Weights of a small transformer language model.
Architecture: LayerNorm before each block, learned positions, biases, tied embeddings.
Training: 693M tokens, 10569 steps.
MLP neurons of a small language model. Each row is named by its layer, matrix (up: input weights) and neuron, and shows model dimensions 32-127. Each number is 500 + 25 x the weight over its row's rms, rounded and kept within 0 to 999. Numbers have three digits each.
Before each neuron's rows is what it responds to, as a language model described it from the Wikipedia text at the highest values.

Responds to: Lead-in to time expressions. Prepositions, hedges and headings that come right before a date or duration in historical prose, such as for almost, since, in office, History.
L6.up655:539519489555532542506491504519511511474525484510500492481494480491511502505495462505516497503522489495521457500515464488513474487466508515478517489489475520479447499513529492494498531505503505499536505522515530498492474480515421502530495483521508477498502520488511481527532526513548528521

Responds to: Standalone space before uncommon words. A lone space token before a word that lacks a leading-space token, usually rare nouns or names, e.g. marijuana, ragweed, veal, silylene, Sharif.
L9.up801:519515502538509508475521485506512490507472481484513507471503549495490498524518461491521500546521532541530481482485477481472539524511452481465458491475528502493484503486457473486508468488496470469491520480484544510491490496490512490429516497504534515463507500487516492448499533487531528524

Responds to: Cited source names. Last token of a named source just before a reporting verb, such as Journal in "Journal argued", Weekly in "Weekly called", and report in "report estimated".
L7.up644:529527480450494522519481495506513481466498498522537476450513506490514546498500523529489492494457495518462530507495501462483511502506532502486509508497505475505465503505533489473505484523462484476515496471490471504464533495533496443497521511465505484507491432494512497501523465466492525437

Responds to: List item endings. The final token of a non-final item in a comma-separated list, just before the next comma or "and", e.g. Grande, women, WETA-TV, warrants.
L9.up474:487501476486523501463506453515487509533472517537497525501506480505493526471483467513512509483505452459498488490461516487512472511509536520523535467489505456519494514517519550480507490529488503455446525468472484526487548487516502497485479503532445486486494500505482488516494513487481490478

Responds to: Start of verb phrase. First token of the predicate right after a subject (pronoun, name, or relative "who"), such as the apostrophe in I'd/I've, has, had, also, never.
L7.up831:491497483500469506480426440497479527516485506501504490523512522528496479512514498489511533461502491545512476508460487477500487549501522501521511495517507499481494516500479514510549458500470475507459507490521519461461484495449498475471464473510499517501441474472512494474494521496508493490

Responds to: Sports and military terms. First word or word-start of sports and military/combat terms, e.g. shot put, tag team, arm(bar), Arm(ed Forces), ball(istic), war film.
L6.up1050:498457469510518486508453485479496492519484541530509513497537478525510511515506502497480519499515472489484516521491514519517552492500501469537516503488489449471498548533529493486475515526499488486501550513476495492508560490478518473500519458439501524506486520497519474505467534488477473521

Responds to: Words leading into dates. Prepositions and words right before a year, date or period in biographical and historical prose, such as in 1977, on 27 February, as of 2019, born 1984, during the.
L7.up242:516470455550507524470483470493470509444497512538525436521483500523514504535474516494526532522536473518495479473529478547485538470486480486491509477483461485539472512467529485503495531527462507504495516492482493504492503551528485502509514461554460499481511485534510489542474518563524500504

Responds to: List separators mid-enumeration. Commas, "and", pipes, semicolons and the next item after them inside running lists or table rows, such as Egypt, Sudan, and Zanzibar, census percentages, or "| Yang Bohao |".
L6.up944:484516473516488464510501491515451525481507480531516526480499510501515509476540470518482515539502517459522498461463492506507502489500497504512506485521466530481508497525508471518523466466530524511467520502450503501481519510481486485492473510476509508505478526501488486476517503548525511533

Responds to: Years in dates. Four-digit year tokens in biographies and tables, especially right after from, in, or a pipe, as in from 1998 to 2005; also table cell separators.
L9.up548:470476517487487513472480469509524519499484460513496490470483470504487523504532500489497506483494506543499516501502471500502487502502498529504489469504522558490494462536539497513513487488549541505525494500483530495498494541509502461483478497502467459528507498518496479473498548514511528499

Responds to: Abstract measure and heading nouns. Abstract nouns naming a quantity, attribute or duration, usually followed by "of", such as year, age, degree, length, behaviour; also section headings like History and Career.
L9.up959:514514488512515529504513467486485528505521470522516492492476508478482499506469557460553474538527553517488510494464491482528414500496487504464545466494456490495476519519503503524530493505477510455480472525518519485498481521528498502480493454545478517445513478464486494504499497527488492499

Responds to: Copula and its modifiers. Forms of be (is, was, are, be) right after a subject, plus words just past the copula: not, also, no longer, comma after however.
L7.up967:458513511497547509490484504516486494479516522480557555501496510498503525510504475496491525496527460485511505492513472528555494533508495532494507485500495496455508503511505522460471486522491497489463490525511478511517480460520509502518486459474527525501485456541540473525508525528508503472

Responds to: Punctuation after list items. Separators right after an entry ends, in lists and tables: the next table pipe, a comma, an opening parenthesis or dash, as in "drums (" or "−24 |".
L9.up392:515514471494493506501502467502491537539503479502479502556500539472460511486472531488466502544486489521530486478513539535531511509502495519468515509509485553493532499497511489551525518517536517506525489506501498568518522519473431492483502552494494462496470519458472527495470501524521501452

Responds to: Field labels in tables/infoboxes. Header words and field names in Wikipedia tables and infobox lists, just before a | or colon, such as Division, Running time, Generic name, ZIP Code.
L9.up720:498471509518501499510467464466523477507475489515485532498525487526510513531470469546509535482506526485527530512497496482524497498499495463501489533521491549451498517481508494501521494475488500517581484505489449504474545492550512459477479507473503517491474483522535481511480502480523511473

Responds to: Start of titles and names. First token of an upcoming title or proper name, such as The before a book or show, an opening quote or bracket, or a table's newline/pipe.
L7.up21:502523494494512482521468485516480530483522483505474458505453500535488530496461511520507484491504522473517464470511499499509467501485511527485472528525526518486526524496476470482480480518520479492495536459503508494511495497527509479531546477499460537514457457531465523513482517518511495488

Responds to: Word pieces and copulas. Mid-word pieces that complete an already-started word (scul-pt, jeop-ard, coincid-ed), and was/were/is right after a short sentence subject ("This was followed").
L7.up674:500518490516476513473502531532508506471464528476510518536541522523458485508510508506501487486514482479490558525455469499511507507451495520457543498482465506486532538502522507514502485471525511478518454504486527539555483472501507506527458461552478473488481486507548540502493499506495489477

Responds to: Items inside lists. Tokens that begin the next item in a list or table row, such as commas, pipes, "including", or the next entry (CAN, SO, Spanish).
L6.up545:498478502541517472532447501491440534544501521508535495491450547469509464528474540480499526476492499511517486470496463490509543508505503511491505482491475523477533496519486487553518548498493496513526518441447494534517472525525483517501501546533488459538532434531465441507490499486468488487

Responds to: Noun phrase heads. Abstract head nouns ending a noun phrase in expository text (date, period, difference, stage, volume), or the of, was, is that follows.
L6.up138:505544496505494478524515483492499474505493486480501507510467530482487544516495513508508471496470497468532484471529520532484488514502450525462544470506492530551435498477522481510446507525473546483537483523502487488514466476524489448497496473482499497573494471503495523492549460517494476503

Responds to: Table and infobox cells. Cells and field names in wiki-style tables and infoboxes, especially empty cells after Turnout or Total votes, and headers like Team, Home, Label.
L7.up1073:457496546514491486446491503494524493491514520518480487513532511516481493489488496520503535467548458445499467480498493522456487502477493547489522479507532523525487489469511490522492512531509515521516478526441507489507474497518482500512447530476493482482459494485492490491460496480556495519

Responds to: Punctuation after long phrases. Opening parentheses or commas right after a completed long noun phrase or clause, as in "receptors (TR)", "keratoconjunctivitis (AKC)", "a grand wedding,".
L9.up82:519508503512454524535449496507488496535522487530470510491485532438465496489508495484497493483485492511462480509529515498496497527482504485515512524491516511505494527463500434507506473493495498516521481501555500528493487477488492527492485483511489498495500532484487503484458487483486475490

Responds to: Sport discipline names. Words naming sports, sporting events or athletes, often split mid-word, in medal tables, name lists and biographies, such as Athletics, dec-athlete, cur-ling, track, racing.
L9.up337:465505473540482550504472500481542530502539490518525483493478479541525496507491499455500478486501516522515521536489498500501530531499515490536496467513520465487464470529480485497529512454510542505545485500496503497479509546513492499480500527516525500481519481481476470508493510541501530494

Responds to: List-item boundaries. Last token of an item in a list of names or things, mostly the separating comma, e.g. "WTTG," "Rwanda," "Yu, Shiho," or word-final pieces like "Alexiou", "soccer".
L7.up610:495512503521521504512451466516464532506486485539519519483497496483492473489471468504510502510504477504488510483449502487516465523507469507494526494536488504497526507524495486512496485548518494498446560461442503542520525509505474521455507520539526493519502511473499484512504481498484472497

Responds to: Copular linking verbs. Linking verbs such as is, was, become, be, and called, introducing what a subject is or becomes ("would become", "considered to be"); also scattered word-starts in table cells.
L9.up322:440490527534499499451511503483552527465481514472537476511506502543504477514506498527513483507502480508465538456521492523554496493508488500515525483478452446550443494487500463498499486495539506511451518512488470501485528531480503480531506508499502523543486518480516484489460508487511496470

Responds to: Pre-verb slot after subject. Words between a person subject and the main verb in biographies and plot summaries, e.g. then, later, quickly, to (in "manages to"), up (in "ends up").
L9.up714:473468510488486477528472466534494523515556530509552503482478531496501527545490425529509500514484488481517530478558472468517507488515466557565480537496508476507508499486472500519528480528476523503467507477457511541454456529512514506569434476524504537474512481553498490481503494459511486528

Responds to: Standalone space token. A lone space token, mostly inside wiki table rows after a pipe (empty cells, headers), also before list items or mid-sentence words.
L7.up1022:557521500515497498510513494489501504459465494495518503491503506474529494490531516504495502511527512490541513496528479475482483513531532462519463501486511497519464520505472489528495501516505464520521500487465499521484499517493458498440524485438506500491508480528546448469456512510526527532

Responds to: Start of creative titles. First token of a work's title (film, album, song, episode, book), such as an opening quote, How, Un, or The, usually after a table pipe, list dash, or "album".
L6.up480:457448541491515462467491457543509452478448536478464475483554498517510533492514509523533501507598457492470444517479496547498570495509535539523525481503489479532531495553495556494460471511509498498503502504474524471474487512522510493474500472524497521533458511526455511516530493506525474466

Responds to: Acronyms and abbreviation pieces. Capitalized acronym tokens or fragments inside all-caps abbreviations and codes, such as FBI, TBS, AT, and the AF in RNZAF; weaker on short numbers in tables and lists.
L7.up995:497549480540469471522511466551524479504562540453543517521476519489489507536501526524535508506486536503527505531498514473519487488515516532505496519519498534510497491504501531512513502504503471450491500492501510505520479523501484480551466454484488455511480516538499450472479536468467498496

Responds to: Table cells, years, infinitives. Newlines and pipes ending wiki-table header rows, years opening rows or section headings (1964, 2021), and "to" or the verb after "attempt to", "plans to" (build, seek).
L6.up481:499482499473485479439503510537533489577497470510516503499470497486500488550516511568510482520508475497481540522512506493504484468498508514552489505501498502509526500498490504524493507498480494502472507516557481506535471519519480515509484501510546483494532492511456527438506467521472495496

Responds to: Start of creative titles. First token of a song, album, film or book title, or the token just before it, in discographies, tables and lists, such as an opening quote mark, Slow, A.
L9.up109:509455499514510501460508488499483456500535538487503499492541524490515499500476496464545503525533462481494483524487490508530522492501523515467516496522532521523502476546542462508459505468495481505524509465506471505528499509471517472545534451472521556494488522484483510502509459551498482514

Responds to: Standalone space token. Fires on a space tokenized apart from the next word, in prose (rapper DMX, Train Dispatcher) and in empty table cells between pipes.
L6.up482:545504483511494490484493493485493485475485483486522494466537523524484498466527495498529431473506523532526491472536513500532538525541516499455489526475521466483496500488481522534501513515509433529488535511507492501481487491498470504485496453498493524542506471459518502431479511547478503496

Responds to: Table header cells. Tokens inside the header row of pipe-delimited Wikipedia tables, mostly pipes and column names such as L, No, Location, Team.
L7.up1279:517495468539489471491493516486492494498499498521521510487527476484523516541497452482490519466527513481504456465462496542554542494467497499508487517528501517459519441487525477496494505522551528492507510532457513563479492523475457523517476529473479485491500529504522503502506491480498515455

Responds to: Acronym pieces in parentheses. Word-piece tokens at the start of capital-letter acronyms, mostly inside parentheses right after a spelled-out organization name, e.g. (INAH), (SAHRA), (SIAC); weaker on other name fragments and opening parentheses.
L6.up474:521506502514479452495526517513482528499508525504509457498495517411479468522464489549526453537496483513475512513517427485509471488528520527469537524527517527517483523513549502500500541530520475498481559497510479524507493481513519512544471466500486492531499453489500529495474475474478507468

Responds to: Upcoming year or time slot. Tokens just before a year or time phrase, mainly prepositions and articles like in, the, (, for, until, and year-range cells in tables.
L9.up130:505535479521501530492518495483505503486506485505491474543506507473484524492461503504550526441524548492493453505504477513490485484487514549500492470477502551458463552512496462522530518511484496462482522505464473496496457471571456482526485516520518516480503513496532491495472534464514484518

Responds to: Predicate start after subjects. The first word of a predicate or clause link right after a finished subject or clause, e.g. is, signalled, leads, as, with; occasionally table dashes.
L6.up858:479520492499502526439518495459514515537514538505483526511498565514506478519508466495528556448509508472478514511496486472484508495479477497496459505505462477472452498470508488464493469496514492449478487493493501521534485494482497488516471534515515558562523490487594567483515502462523496516

Responds to: Mid-word pieces and -s endings. Word-internal continuation pieces, especially "s" after an apostrophe (What's, he's), verb -s endings (picks, loves) and name fragments after W (Whistler, Wampanoag).
L6.up158:485514514469509484502474489501482459533497451497509473531486502503506469500451471467523504489543498522495496548493509509532518436479513523527472514521542491503474448523495584445496519483508513485483514497527492513518485491488482513487516489485534510520490476561485540489490505474468523513

Responds to: Team/event membership phrases. Tokens opening or inside a group or event name after "member of", "competed in", or "men's", e.g. the, 's, team, individual.
L7.up924:514450499473549491475505484491499470491471498478467483500511513529507467528525512490509489502499503496505546473529491531513535480496501499505512520519509483483508483536494528488482509481524513514497503505511503511494516461481518487505518489498542529510468525520477496517506508503505459490

Responds to: Field-label end before value. Last token of a field name in infoboxes and table rows, just before the value, like Workplaces:, Production companies:, Total valid votes |, and similar spots in prose such as degree from, died.
L6.up740:494479436526482514505485494495505488497509532483537513471501510494514479573503512483482512509493510491483511510499540517532471462502512515501496474511543496475478505490492495508505472537527507518542511563476517512516489460485507479484542499501508529495514484495474443423477504498476536489

Responds to: Source/affiliation connectives. Function words after a person or group that introduce their origin, affiliation or source, like from the, of The Times, who; also mid-word pieces.
L6.up904:529488511511495438471472505524522527494548451499535504522532500504523529531508476500480443484489487517464463526521524500480490521487505478495557521486522496514486485523488557507488474496473456475508518504508504500481457486484460482482512457515483521537463497481511465521524499487477520501